config.yaml
d_mlp: 1856
norm: "rmsnorm"
rope_fraction: 1.0
init: "uniform"
lr: 0.000441
beta1: 0.9
doc_mask: false
steps: 7665
dataset: "wikipedia_en"
MLP neurons of a small language model. Each row is named by its layer, matrix (gate and up: input weights; down: output weights) and neuron, and shows model dimensions 400-463. Each number is 128 + 32 x the weight over its row's rms, rounded and kept within 0 to 255. A neuron's up and down rows have the sign that makes its largest values positive.
After each neuron's rows, "fires before" lists the tokens most often just after its 100 highest values on Wikipedia text that the model never trained on.

L5.gate181 [174 116 107 124 123 175 117 161 116 127 155  84 163 151 119 201 108  86 171 122 110 136  82  92 188 138 125 166 113 189 105 149 116 168 151 120 103 134 115 141 101 179 136  95 117 132 173  70 164  91 168 114 169 160 185 160 111 132 133 128 114 144 116 118]
L5.up181 [141 181 131 131 117  72  77 154 115 113 136 164  97 148 149 127 143  81  69 119  82 108 122 103 128 174 149 146 118 166  84  54 112  36 123 123 150 186 156 147 179  98 133 151 124 133 129 155 104 146 189  72 109 134 135 104 136 155 142 179  97 118 148 145]
L5.down181 [144  93 109 116 131 117 134 166  94 152 122 132 115 185 154 216  97  94 120  90 127 145  80 118 170  99 157 137 173 153  84  85 116 186 114 124 155 131 131  93 107 112 130  64 136 124 148  47 177 140 143 108 114 123 175 105 108 162 100 186 131  74 116  96]
fires before: "9", "7", "1", "3", "5", "0"

L5.gate248 [171 150 127  93 136 128 185 145 140 161 148  88 128 115 155 109 135 140  76 197  87 142 134 138 122 153  88 167 117 109  96 174 133 154 130 115 135 147 130 140 109 135  78  61 121 119 136  88 155 113 218 144  81 174 134 115 154 185 118 139 141 171 137 183]
L5.up248 [156  74 102 114 101 151 128 189 151 101 138 203 143 155 146 161 122  76 129 146 109 115 136 163 171 149 164 116 136  88 143 101  85 129 107 128 151 159 144 160 111 107 126 122 126 146 109 196 124 164 171 109 130 114 139 127 147 181 157 151 115 116 168 109]
L5.down248 [124 158 115  99 155 151 171 174 114 172  74 163 163 131  82  94 138 120 149 113 146 116 132 158 163 142 124 108 110 149 130 168 106 103 158 141 102 105  79 115  86 102 103 119 118 117 157 158  78 116  93 107 102 100 123 109 149 138 165 155  97 103 183 151]
fires before: "2", " ", "1", "0", ","

L5.gate36 [145 195 154 127 123 161 106 129  93 138 155 175 114 151 138 130 159  77 174 101 143 101 188  90 165  71 114 130 135  75 144  87 118  53 131 110 141 103 181 118 143 182 105  66 137 114 158  82 121 131 123 167 100 130 100 145 101 162  96 103 133 220 108 129]
L5.up36 [144 162 150 152 162 207 112 105 118 143 149 131 180 147 133 126 196 102 110 105 161 174 135  99 145 162 149 161 132 106 116 136 147 165 148 150 132 140  77 153 152 141 167 144 138 161 101 128  88 112 108 153 106 189 164  92 106  99  47 104 115 132 143 109]
L5.down36 [104 126 167 119 130  48 157 126  76 110 171 134 116  67 159 136 123 126 159 112 172 104 131 136 113  93 122 104  97  99 146 128 126 156 120 100 141 135 175 123 115 133 146 147 148  73 152 109 158 161 105 155 124 127 120  85 111 121 221 123 164 148 151 163]
fires before: ",", "9", "0", "7", "2", "1"

L3.gate1362 [109 154 187 120 134 135 143 139 115 175 132 114 109  71  97 154 205 132 152 132 159 138 180 126 133 154 187  85  60 149  92 211 106 154 138 107  99 141 165  96 140 178  67 165 133 204 139 165 120  94 142 150 169 205 136 121 144  84  90 157 120  84 132 164]
L3.up1362 [148  54 118 116 110 171 157  96  87 150 116 130 139  87 131 123 125 165  99 147 195  99  86  99 178 142 108  52 127 128 185 134  94  88 118 130 138 112 154 111  95 116 149 126 121 125 131  94 145 111  86 169 112 107 134 160 116 107 155  76 123 153 132 140]
L3.down1362 [137 161 180 137 156 147 102 106  90 137 130 135 171  71 174 123 121 108 115 147 191 115 179  95 157 130  83 142 142 136 110  94 131  79  92 100 152 159 135 108 135  80 160 150  94 155 161 100 138 101 111 127 127  97 125 123 109 131  96 115 140 140 115 103]
fires before: " the", " that", ",", " he", " \""

L5.gate534 [122 111  78 164  73 156 168  95 101 139 109 121  98 168 104 183 160 115 157 148 141 134 129 118 102 109 123  96 165 105 174 115 122 164  99 133 189  78 158 113 146  95  73 146  60 126  60 120 109 105 104 177 112 148  87 122 117  74 131 146  80  82 154 130]
L5.up534 [114 125 112 189 115 145 128 124 145 180  99  94 112  99 109 148 129 119  99  97  94 164 138 111  80 107 126 157 124 124 159 153 162 133 115 121 106 202  94 149  84 124 120  85 104  87  69  86 112 106 136 116 104 142 116 115 118 165 118 104 149 154  64  87]
L5.down534 [129  87 129 131 120 138 141  90  52 121 126 152  61 125 115 102 123 135 168 110 136  98  61 187 170 161 121 113 133 108 180 104 142 190 156 159 117  91 134 148 151 128 168 112 114 100 127 165 109 120 173  47 162 105 152 166  86  99 113 107 118  94 174  86]
fires before: " |", "\"", ",", " (", ".", ";"

L3.gate1299 [ 68 112 140 142 152 122 152  97  81 131 161 125 142 149 111 187 157 111 160 147 129 130 151 128 158 175 121 130  85  84 161 163 175 174 114 140 162 150 124 109 154 127 131 155  99 127 125 159 110 163 178 158 161 137 116 126 179 180  96  97 132 123 127 109]
L3.up1299 [141  85  98 121 142 146 148 190 111  79 134 155 121 111 157 130 132  87 114 167 113 106 129 143  98  72 135 136 133 102 147 108  77 130 183 135 165 179  92 169 119 187 126  91 133 137 106 112 191  83 132 114 156 121 193 165  88 135 107 135 122 134 147 145]
L3.down1299 [106 107 195 104 107 180 163  80  90 138 191 162 148 121 111 153 144 119 110 129 200 114  69 130 128 156 121 115 168  54 160 126 145 167 109 147 113 124  94 173  82 107 114 153 162 108 167 103 101 141 163  96  81 106 148 146  77 137 114  89 150 156 132 141]
fires before: ",", ".", "\n", " and", " in"

L3.gate1232 [136 148 107 137 138 154 151 114  80 118  95  93 136 113 134 155 123  90  78  76  91  99 118  92 115 133  99  67 150 142  86 188 122 123 145 138 183 127 172 104 109 166 125 154 136 120 166 135 204 127 168 125 138 102 122 127 167  89  69 145 117  90 152 190]
L3.up1232 [195  81 165 145 136 105 134 113 143  86 160 110 111 134 173 195 156 101 100  83 119 108 124 113 184 188 104 167 159  24 137 131 112  15  67 102 126 125 129 119  88 124 134  68 143 118 106 111  89 134  79 112 117  79 103 118 179 143  83  78 151 163 159 129]
L3.down1232 [181 118  72 125  72 138 128  83 103  78  63 132 122 152 100 141 118 132  75 126 110 163 129 129 139 107 101 138 134 128 130 103  80 144 154 138 127  98  97 147 186 141 120 152  80 122 115 127 174 159 155 129 154  81  96 157 146 108  72 129 164 142 166 134]
fires before: " the", ",", " it", " he", " of"

L5.gate561 [ 94 135 160 112 164 158 160  76 172 123 170 108 116 163 118 145 144 140 114 140  72 133 166 190  84 105 142 139 161  95 114  91 143 161 185 142 164 159 124 177 140 143  81  72 147 120 137 160  95 131 110 118  91 169 192 145 115 148 146 126 124 152 169 156]
L5.up561 [199 121 168 159 159 131 120 151 113  99 192 155  67 152 200 133 152 137 144  94  59 101 138 128  85  99 128 112 102 143 115 104 163  84 157 121 155 134 119 130 133 194 125 140 123 152 131  82 175 126 137 100 128 186 116 106  77 179 130 116 143 164 154 116]
L5.down561 [132 172 155 119 150  98 170  61 125  98  93 136 101 170  54 133 130 150  72 100 110  89  94 187 160 123 121  84 141 112 110 111 126 148 135 127 165 117 138 142 132  76 114 187 161 114 185 161  93 157 109  89  90 221  91  91  93 136 141  65 161  79 140 151]
fires before: ".", ",", " of", " and", " "

L5.gate777 [139 186  97 133 165 105 133 118  81 103 182  96 152 116 147 122 108  98  76 145 134  57 123 200 185 130 109 127 130  97 162 141 169 101 105 108 118 133 172 126  94 134 134 117 148 169 177  85  90 147 146  97 160 187 126 174 124 123 193 143 124  85  87  91]
L5.up777 [154  86 176  43 189  95 100 101 117 120 108 134  78 141 168 116 115 104 176  89 115 160 135 125 102 130 132 173 130 105  67 169 100  90 160  78 120 131 137  88 145 150 139  95  86 112 193 125 108 106 169 119 122  92 132 136  87 154 117 135 135 141 178 128]
L5.down777 [138 159 122  96 123  85 130 161 102  81 159 117 148 202  95 151  93 130 171 163 203 114 166 133 155 198  89 115 144 130 100 149  92 127 131 145 106 102 176 137  65 104  70  89 126 132 125  91 105 112 110 156 108 137 102 139 106 121 140 181  48 149 124 143]
fires before: " ", ",", " the", " century"

L3.gate1096 [ 94 118 155 191 104 145 156 167 127 165 129 128 202 122 147 154 105 117  92 113 138 135 143 156 124 197 160 117 189 154 147 197 144 143 157 117 144 112  84  99 118 138 146 141 135 134 138 136  81  52 105  59 127 132 110  98 118 150  84 162 184 151 135  60]
L3.up1096 [130 143  87 120 112 132 171 110 149 132 128 147  51 140 125  98  76 162 167 140 131 136 123 102 139 133  69 157 112 132 123 130 123 113 136  71 117 116 115 106 168 166 122 140 145 118 126 130 174 122 171 134  73  85  74 169  87 102 139 144  86 128 135 161]
L3.down1096 [116 137 130 152 169 126 180 160 131 167 163  98 126 124 142 139 107 133 115 108 214 134  98 123  71 105  62 156 126  95 115 130 124 158 150 145 165 119 107 122 149 143 100  98  99 133  97 125  57  75 126 153 153 118 143 121  79 114  87 126 118 169 104 165]
fires before: ")", " |", " "

L3.gate1812 [106 145 117 121 125 102 103 100  90 103 171  70 188 135 139 138 169  54 158 153  95  94 117 129 104 169 169 155 136 107 134 162 139 156  55 128 144 111 192 137 189 132 119 112  87 133 111 122  56 123 211 132  81 178 184 120 142 126 165 163 121  89 126  98]
L3.up1812 [129 177 141 137 153 129 104 117 116 170 148 174 121  66 121 136  93 114  71  72 147 172 168 131 153 172 156  78 163 140 144 118  83 102 146 171 182 128 118 160 127 172  82 132 162  90 152 125 172 134 135 192  65 175  74 153 109 152 132 118  83 188 137 107]
L3.down1812 [123 143 147 151 111  96 183 126 113  59 102 161 161 104  85 143 157 149 153 136 120 125 181 120 153 153 121  90 136  70 132 173 128  86 160  95 100 103 190  95 128 160 101 154 136 104 140 127 152  78  90 126 190 164 146 165  94  73 117 118 139 116 113 102]
fires before: " ", " century"

L5.gate837 [ 78 147  73 129 112 128 172 140 201  69  84  93  92 103 110 182 156 120  93 129 135 134 110  66 126  72 119 161  82 156 130 154  44 167  92 159 135 151  99 134 116 138 137 142 134  98 148 137 157 115 105 183 147 161 154 102  87 161 115 153 166 104 130 167]
L5.up837 [108 114 183 115 122 133  53 166 153 162 125  93  83  90 100 145  88 163 129 122 123 156 102 133 144 152  85 105 142 120 138 127 132 128 114 125 201 159  85  76  99 133 128 131 131 163 111 104  99  95 142 131 168 132 116  75 145 132 154 166 137  98  64 106]
L5.down837 [132 202  95 129  90 175 150 194  71 110 139 133 103 140  90 159 125 158  96 142 144 143 167 144 174 111 115 127 125 137 144 126 201 121 182 157 124 173 133 126 153 138 103  87 118 133 174  96 139 136 101 152 165 127 118  98  81 148 130 108 169  68 173 153]
fires before: " the", " a", "."

L5.gate631 [147 116  91 122 128 156 136  89 107 190 174 122  98 115 128 174 124  81 153 141 118 138 122 114 134 101 177 114 125 144  68 117 118 109 149 115 125 153 147 130  88 136  90 121 127 106  85 117 142 101 123 111 106 143 113 190 110 140 133  91 139 157 174 155]
L5.up631 [164 108 159  87  99 110 101  69 107 143 166 133  99 139 123  85 131 114 143 129 154 156 126  67 140 134  60 102  49 116  78 151 124 156 140 114 123 141 161 127 113 132 152 150 118 121 172 120 125 189 139 152 106 133 129 107  48 104 173 143 125 194 154 130]
L5.down631 [ 99 105 122  89 128 139  52  56 119 122 180  92 153 190 181 117 110 138 119 178 118 141 128  95 151  59 130  96 166  93 117 122 125 140 147 146  97  94 127 118 156 146 143 102 137  94 149 149 156 137 169 169 104 163 138 155  92 142 164 141  64 171 104 142]
fires before: "3", "2", "4", "0", "1", "5"

L5.gate220 [103 135  95  73 141 125 183 108 110 118 158 142 140  89 134 124  95  98 129  83 161 138  89  88 113 105 166 144 124  78 189 178 142 131 127  78 181 103  69 126 118 100 148 164  99 168 148 116 142 104 126 134  26 144 127 119  69 160  92 137 118 192  96 142]
L5.up220 [101 101 133 106 169 139 121 113 114  87 199 122 111 106 156 123 165  88  54  65 135  96 109 165 170 115 100 118  87 105  94 104  90 139 101 124 223 197 103 116  74 128  77 102 162 133 211 193 213 138 146 155 150 143 121 154  84 134 140 152 114 153 159 159]
L5.down220 [ 68 179 109 152 139 156 126 120 106 136 134 134  80 121 147  74 134 122 147 103 147 105 167 138  90 146  81  89  95  79 108 132 149 142  93 127 142 182  64 190  86 140 119  80 135 168 196 173 116 118 123  96 143 145 131 202 120 164 139 177 113 114 116  98]
fires before: ",", ".", " and", " to", " II"

L5.gate411 [ 67 112  96 150  95 163 133 128 121  80 124 143 127 120  83 177 102 124 145  91 131 110 111 156 151 120  84 140 135  94 120 158 124 140 116 128 169 147 159 121 131 183 114 144 116 107 132 164 138 110 165 154 104 104 108 134  81 127 138 190 166 191 112 143]
L5.up411 [ 98 114 104 119  70 172 159 116  98 159  94 158 152 157 165 104  93 195 180  97 174 128 126 152 123 149 139 134  78 126 130 105 157 102 162 159 132 127 120 121 189 106 167 156  72 170 182 179 126  90 122  83 137 154  87 124 161 130 111 180 118 122  71 128]
L5.down411 [ 71 109  99 167 116  32  97 113 137 114 140  97 165  97 103 126 144 120 165  85 121 134 134 136 138 152 135 108 167 146 129 124 129 124 127 121 132  91 143 138 112 135 123 128 128 140 157  89 121 139 139 118 157 132 149  75 148 104 150 164 151 149 166 120]
fires before: "3", "6", "5", "4", "2", "7"

L3.gate808 [132 165  57 115 106 147 137 146 111 103 213 169 141 123  86 194 117 100 147 103 160  94 128 165 182 133 151 132 169 104 153 142 108  98 127  53 124  88 118 141  98 164 113 146  66 120 139 183  94 144 186 109 187 122 118 145 157 124  76 136 129 150  47 136]
L3.up808 [200 103 120 109 152 164 171 181 141 126 176 190 115 131 103  96  92 167  76 122 174 158 136 179 111 125  75 116 118 132 202  91 113 112 112 116 146  99  99  63 110 139 151 162 125 173 140 130 128 139 115 127 175 130 119 156 145 147  93  83 150  81  79 124]
L3.down808 [156 140 122 148 127 148 174 144 155 129 113 151 115 115 134 100  89 148 107 105 128 129 133 123 114 124 114 150 134  91 165 121  92 140 101 123 144 107 113 139 153 144 124 125 125 137  92 121 147 121 134 106 146 147 128 113 104 142 121  41 119 104 155 109]
fires before: "2", "1", "0", "9", "present"

L5.gate470 [208 154 126 129 123 158  90 137  97 172  82 123 146 158 105 162  77 125 197 137 170 122 109  65 105 116 117 108  68 174  97 106 111 120  64 104 116 143 127 186  95 109 158  91 115 162 115 142 165 102 175 160 112  99  95  71 112 105 111 177 107 141 118 125]
L5.up470 [100 113 176  47 138 134  82 132 132 152  98 130 154 199 104  88 129 125 135 111  84 157 195  89 110 196 107  98  62  97 139 129 161  91 162 113 161 141  72 124 198 136 161 124 126  80 143 117 160 129 176  88 137 110 129 134 117  96 132 155  99 160 129 126]
L5.down470 [118 136 138 110 138 110 129  69 134 175 211 102 138 159 142 186 194 122 142 108 159 146 130 116  90 116 121 158 162  77 151 143 138 116 126 147  91 145 103  78 146 184 105 148 116 118 170 123 104 120 127 155 109 172 145 153 144 166 124 104 128 160 150 202]
fires before: "9", "0", "8", "1"

L5.gate1439 [138 152 108 132 144 150 178  32 109 192 111 124 128 172  87 118 159 143 147 127 134 155  66 111 128 129 137 138  86  43 127 144 166 102 102  89  75 156 130  91 138 227  85 175 124 125 144 146 135 123 151 108 182 192 146 187 154 140 151 194 133 125  93 133]
L5.up1439 [107 137 134 109 152 161 120 105 158 116  66 181  94 119  49 157 165 106 169 106  73 158 155 127  99 121 138  30 119 174 137 130 112  18 166 102 114 144 139 169 119  71  76 106 103 160 118 128 152 133  84 159 112 163  55 127 113  90 123 156  92 151 157 101]
L5.down1439 [125 182 153 119 147 152  85 131 148  87  92  76 154 159 106 128 110 120 123 125 106  59  99 142 144 123 114 165 146 130  85 110 104  57 163 140 130 126 115  66  98 117 151  98 144 105 140  53 140 195 123  71 139  85 140 133 110 108 139  66  60 176  99 127]
fires before: " a", " an", " ", " American", " the", " in"

L5.gate1142 [178 126  81  82 185 144 175 134  64  78 165 105 149 134 158 170  99 117 129 115 118 171  61 122 112 104 163 129 140 148 139 156 104 127 152  66 157 112 142 122 129 136 119 120 183 115  87 191 129 121 165 121 146 122 134  57 189 130 131 150 115 126 127 133]
L5.up1142 [128 120 145 143  96 135 165  76 161 182 125 114 173 181 106 125 162 155 153  56 169 161 155 174 174 114 124 135 146 169 137  87 156 103  90 141 105 166  60 104 132  55 131  71 136 145 120 135 103  99 182 127 125 134  90 140 136 165  92 102  75 127  93 131]
L5.down1142 [153 134 158 155 129 125 145 111 119 174  94 179 112 194 148 104 174 162 117  80  85 100 169 179 186 106 209 112 136 110  95 161 164 173 120 105  62  86 147  69 104 113 105 118  85  87 152  98 151 163  93 167 159 174 170  73  78 163 116 165 137  84 215 116]
fires before: ",", " he"

L5.gate243 [143 150 132 181 133 132  76  54  97  77 122 153 163 160 136 142 141 135 127 123 173  80 118 129 154  88 115 118  90 115  62 162 100 108 139 106 135 152 140 123  97 134  69 115 119 124 162 129 152 175 141 120 152  92 152 112 130  82 140 166 105 121 137 167]
L5.up243 [115 143 121 108 140 171 174  70  70 113 120 136 203 129 100 142 113  75 122 124  99 128 182 107 125 107 168  65  98 106 128 107  87 142 115 166 149 145 161 105 177 155 167  88  63 111 169 165 118  80 142 149 133 163 206 141 102 140 163 147 144 146 177 147]
L5.down243 [127 135 155 122  91 165 173 159  72  47 111 113 142 155 111 132  61  55  89 123  91 154 134 127 222 121 155  86 159 160 148  86 115 152 150 104 121 150 156 158 154 126 149 104 109  88 173 134 128 110 107 126 108 160  97  73  83  93 149  93  94  55 147  95]
fires before: " ", " of", "1", ",", "9"

L3.gate1090 [ 64 155 165 104 101 132  76  61 103  65 119 146 103 103 143 161  93 120 125  90 150  61 154 179 107 165 156 109 116 118  82 116 146 164 133 113 203 112 122 111 176 121  92 113 149 139 111  77 169 144 166 101 103 158  53 118 138 129 128 165 120 137 141 152]
L3.up1090 [113 199 107 112 136 129 133 188  93 152 168 169 164  80 141 141 132 134 149 143 138 135  98 100 127  57 110  94 112 166 125 128 121  53 123 118 128 204 128 165 106 148 122 140 109 175 171 158 158 145 129 142 118 103 109 159 122 171  86 104 107 159  94 104]
L3.down1090 [112 157 100 131 131 132 127 157 129 109 149 130  84 108 141 180 126 184 164  74 153 147 116 143 169 105 160  81  80 166  81 156 102 148 110 116 133 115 141 107  82  61 132 127 197 154 134 124 114 156 182 168 147 142 140 136 131 162 157  60 128  87  83 151]
fires before: "5", "2", "1", "0", "6", "4"

L3.gate1678 [125 141 139 108 118 131 123 103 119 182  79 107 156 117 110 182 146 155 115 149 164 144 150  81 168 129 107  95  92 163 111 125  49  86 146 101 150 139 151 143 117 142 112 110 100  97 108 135 122 111 136 118  86 123 137  78 129 101 157 147 186 171 136 181]
L3.up1678 [164 153  97 118 115 193 134 113 174 131 143  99 127 110 167 157 122 101 111 144 113  84 115 114 119 164 155 167  82 115 132 147 165 151 107  89  41 143 141 134 111 171  58 150 129  98 132 152 149 146 167 176  91 134 149 104 140 156 112 183 105  87 101 156]
L3.down1678 [124 131 129 146  98 107 156  79 173 127 129  46 135 125 101 133 113 137  96 172 115 107 139 114 134 144 148 132 145  72 164 192  80  74 156 130 116 167 176 102  65 149 131 138 133  82 149 137  74 132 159 143  63 154 157 130 148  99 113 136  94 122 117 110]
fires before: " ", "9", "5", "6", "0", "es"

L5.gate768 [247 101 116 132 119 128 117 132 135 114 107  85  81  85 149 177 110 155  76 147 123 114 208 154 137 135  96 101 126 151 118 113  93 118 155 109 113 124 109 155  28 133 117  95 113 143 154 162 120  87 115 101 125 203 122 117 124 140  59 150 138 124 162 151]
L5.up768 [ 87  78  95  84 194 202  91 136 112 127 126 123 175  90 114  99  90 121 150 104 180  95 145 114 131 161 135 144 122 122 180 129 116 112 152 124 143 141 130 234 183 122  97  76 165 112 152  96  84 158 160 156 155 152  93  98  92 154  49 130 166 124  74 122]
L5.down768 [ 97  98  99 133 122 127 204 123 149 142 128 127 138 179 113 152 130 186 123  96 145 112  50 167 121 176 105 142 140 160 176 120 122 126 152 118 176 133 124 135 129  97 131 137 155  88 125 156 145 157 141  85 159 107 140 132 123  72 183 147 101 134 166 117]
fires before: "0", "4", "5", "3"

L3.gate566 [152 163 103 133 127  92 130 108 102 152 118 147 121 129 132 160 138 105 102 186 133 106 126 137 124 113 167  95 111 107 142  90 113 148 133 148 172 107  90 122  91 160  92 109 181 149  88 153 115 107 143 159 172 147 164 106 158 120 139 116 152  91  97 112]
L3.up566 [122 120 136 128 178 124  93 136 137 115 158 164 151 132 160 148 143 115  93  65 145 143 135 131 129 132 118 137 148 117 145 108 125 100 149 160 174 199 185 120 125 135 125 130 121 123 138 172 103 186 125 120  98 144 105  88 110  77 129  89 130 139 119 166]
L3.down566 [115 106 162 115 124 168 119 120  75 146 123 157 155 109 126 112 102  97 124  92 160 125 111 149  59 132 103 103 118 111  97 109 182 151 142 135 140 102  96  97  57 106 106  70  91 158 151 180 168 123 161 170  97 145 122 170 130 118 148 156 112 142 149 110]
fires before: ",", ".", " and", " II"

L5.gate1268 [131 127 155 140 127  72 157 144 141 193  99 144 138 117 153 106  70 121  91 122 189 173 123 113 118 154 104 170 198 135 134 152 156 131  94 140 153 122  61 113 143 149 165 166 168 111 184 115 109  96 133 107 124 157 138 109  75 157  84 179 170 175  82 124]
L5.up1268 [ 82 154 112 118  92 144  88 199 139 120 109 152 141  77 125 133 158 173  91 101 158 132 106 148 116 116 137 124  91 128 170 165  96  83  92  92 115 110 134 191 125 124  98  82 133 176 111 107 159 129 113 135 127 125   0 100 121 115 141  98 182 108 128 140]
L5.down1268 [161 155 113 141 115 157 154 154 108  73 106  84 103 110 136 106 136 118 143 110 133 134 105 111  75 108 126 105 155 123 118 139 124 121 158 171 187 108  89 140 190 104 156 148 133 163 193  55  82 144  92 128  65 147 144 158 119 158 100 145 124  97 109 161]
fires before: "\n", " |"

L5.gate850 [ 85 178 112 155 124 123 135 116 110 163 147 179 140 144 113 124 187 113 124 149  69 170 129 153 122 103 165 115  98 144 120  97 120 167 171 106 178 143 111 144 142 117  49 145 143 122 108 119 110  93 190 151 140 170 159 162 166 105 137 156 133 144 138 111]
L5.up850 [127 127 118 107 149 143 150 125 146 140 139 125  80  94 110 156  53 140  71 122 107 121 142 175 131 102 166 179 199 132  80 134  59 112 121  63 114 105 104  57 110 172 188 126  81 152  80  52 152 150 137 122  77 116 163 138  84 152 127  88 105 135  95  70]
L5.down850 [110 133  84  84  85 102 100 108 101 151 112 132 159 131 151 112 159  96 103  96  86 140 118 100  97  58 114 111 146 147  92  86  82 137 189 111 138 156 118 150 138 134 167 127 131 141 136 104 127 140 161 169  88 163 145 109 132 107  98  87  80 186  74 112]
fires before: "0", "2", "1", "3", "4"

L3.gate1543 [ 70  69 148 135 129 141 142 106 134 100  86  57 193 117 121 133  87 135 124 127 143  64 145 103 133 178  92 102 143 146 153 167 108 104 151 135 153 109  94 136 132 176 170 162  98  82 169 156 127 132 152  92  81  89  99 139 144 181  89  74 122 116  56  99]
L3.up1543 [138 109 157  74 117 131  63 207 150 118 184  93  87 139 115 140 176 135 135 153 135 113 174  76 184 176 161 183 144 172 119 158  96 181 171 144 238 149 123 133 131 151 174 104 146 160 178  83 101 187 110 144 163 122 140 119  84 143 132 124 125  89 120 165]
L3.down1543 [ 55 140 130 109 194 100 126 140 109 107 133 110 110 105  84 116 128 131  96 144 184 110 132 101 170  78 118  92 119 124 119 109 123 173 130 133 162 154 120 187  87 118 161 102  47 182 143 122 169  93 116 121  81 109 120 139 108 160  66  81 134 117 116 115]
fires before: ",", ".", " and", " in", "\n"

L5.gate1414 [ 85 124 130 196 102 103 103  91 100 173 155 112  83 155 142 146 157 177 110 127 103 141 131 115 152 156  69  92  91 157 104 146 112 120 126 150  74 140 153  76 110 105  97 139 145  74  88 162 117 127 181 124  58 179 144 161 121 127 112 127 173 169 163 143]
L5.up1414 [164 163 114  76 131 179 143 148 101 105 153 127  81 129 145 149  84 136  79  79 140 114 116 157 153 132  99 141 116  95  96 167 116 115 134 127  87 126 130 119 156 121 114  82 107 142 109 110  71 172 144  53 192 117 116 138 110 117 158  95 121 103 130 157]
L5.down1414 [ 78  86 137 116  91  79 118  93 131 130 162 137 104 184 133 135  70  94  92 111  74 167 156 124 159 108 130 133 138 135 106 123 118 155 110 136  69 110 107  96 139  84 190 180 139 162  81 169 153  94  96  71  99 130 135 155 123 166 119 206 204 119 117 165]
fires before: "1", "2", "ent", "w", "th", "hi"

L5.gate1459 [136 125 117  98 115 130 141 174 142 116 164 125 149 128  92 160  86 111 114  95 153 118  69 106 175 112 132 127  79  81 147 145 171  97 176  85 159 115 157 160 140 165 130 113 142 123 160  96 139 137 163 191 136 144 117 149 147  75 107 119  85 153  97  82]
L5.up1459 [151 162 100 111  83 166 144 147 114  89 159 153 108 138 136 122  82 108 121 160 162 108 131 142  99 122 115 143 140 132 112 125 143  74 168 133 129  84 179  76 119 117  97 152  87 168 220  93 209 198 137 134 182 212 132 129 120 145 153 142 112 158 132 151]
L5.down1459 [100 143  96  77 126 120  64 142 105  83 149 124 126 102  67 142 110 155 165 170 160 127 129  87 133 135 113 147  83 124 139 133 172 165 112 131 135  77 102 145 129 151 143 247 166 134 205 107  79 155 106 124 118 121 122 189 107 106 152  72 130  84 145 219]
fires before: " |", ",", "ia", "."

L3.gate592 [169 188 137  79 129 125 102 146  71 145 115 163 219 155  89  79 118 111 128 133 134 119 230  94 123 156 177 115 148 101 142 152  82 119 131 175 135 135 135 127 133 149 112 151 164 106 161 148 139 106 146 115 173 135  98 167 133 120  91 172 114 115  84 112]
L3.up592 [138 127  82 107 218 117 175 123 128 141 197  82 126 133 162 152 180 156 168 151 102 158  86 127 150 109 167  35  87 135 152 142  94 120 169  90 117 157  96 118 149 126 121 145 157 205 160 128 179 122 139 109 146 119 124 167 109 188 158  81 173 214 143 133]
L3.down592 [140 138 102  90 143  96 157 120 141 123  96 154 131 122 123 159 141 122 143  72 157  91 140  88  97 127  98  81 115 119 162 143 142 138 135 100 112 176 119 169 109  90 195 114  82 189 194 137 134  77 130 105 167 145  99 181 152 133 105 162 139 103  94 106]
fires before: ",", ".", " and"

L5.gate1069 [135 134  99  93 116 120 138 131 179 108 129  62  99 163 119 158 123 189 149  77 137 120 206  93 115 121 133 192 111 128 109 162 177 111  83 182 102 151 166 124 147 172 116 121 102 136 113 129  92 142 127 167 113 100 132 118  89 183 193 126 148 131 106 126]
L5.up1069 [164  90 131 149  83  94 131 133 156 134 142 149 160 138 124 146  84 107 127 104 129 122 167 159 137  93 134 107 125 135 156 141  74 128 182  98 116 111 156 109 114 142 105  80 110 109 167 108 148 113 147 112  85 168 104 154 130  89 129 155  86 121 119  95]
L5.down1069 [105  99  64 173 181 119 144 105 172 103 144  95  96 125 161 170 116 192 148  72 110 147 159 122  86 149  72 111 167 185 120 124 113 120 105 112 152 112 155 101 151 133 127 132 150 158 120 126 145 113 121 166 157 166 129 144 112 155 119 175 150 125 119 146]
fires before: "2", "1", "3", "8", "7", "4"

L5.gate1712 [167 191 191 130 146 143 184 126 114 161 106 175 103 105 147 118 133 102 106 126  99 150 135 117  61  76 148 128 117 120  99 161 108 160 132 132 160 107 178 133 126 151  75 124 135 122 101 151 116 217 125 146 158 103 135 147  96 106 109 142 183  44  87 123]
L5.up1712 [133  99 142  80  81 122 155 125  87 143 247 134 188 178 152 116 102  81 147 117 128 177  81 152 118 106 155 116 119 138 140 131 114 144 132  83 177 109 169 127 136 107 138 131 117 195 144 131  54 123 191 158 106 127 161 105 143 113 139 153 134 148 168 119]
L5.down1712 [194 183 117 163  92 125 176 127 140 104 189 101 138 123 184  94 134 108 119 105 149 118 119  63 107  87 115 112 118 144 104 149 211 108 128  75  97 170 108  69 117 178  75 109 142 146 182 140 119  81 166 111 122  79 111 175  76 125 145 130 133  69 180 147]
fires before: " ", ","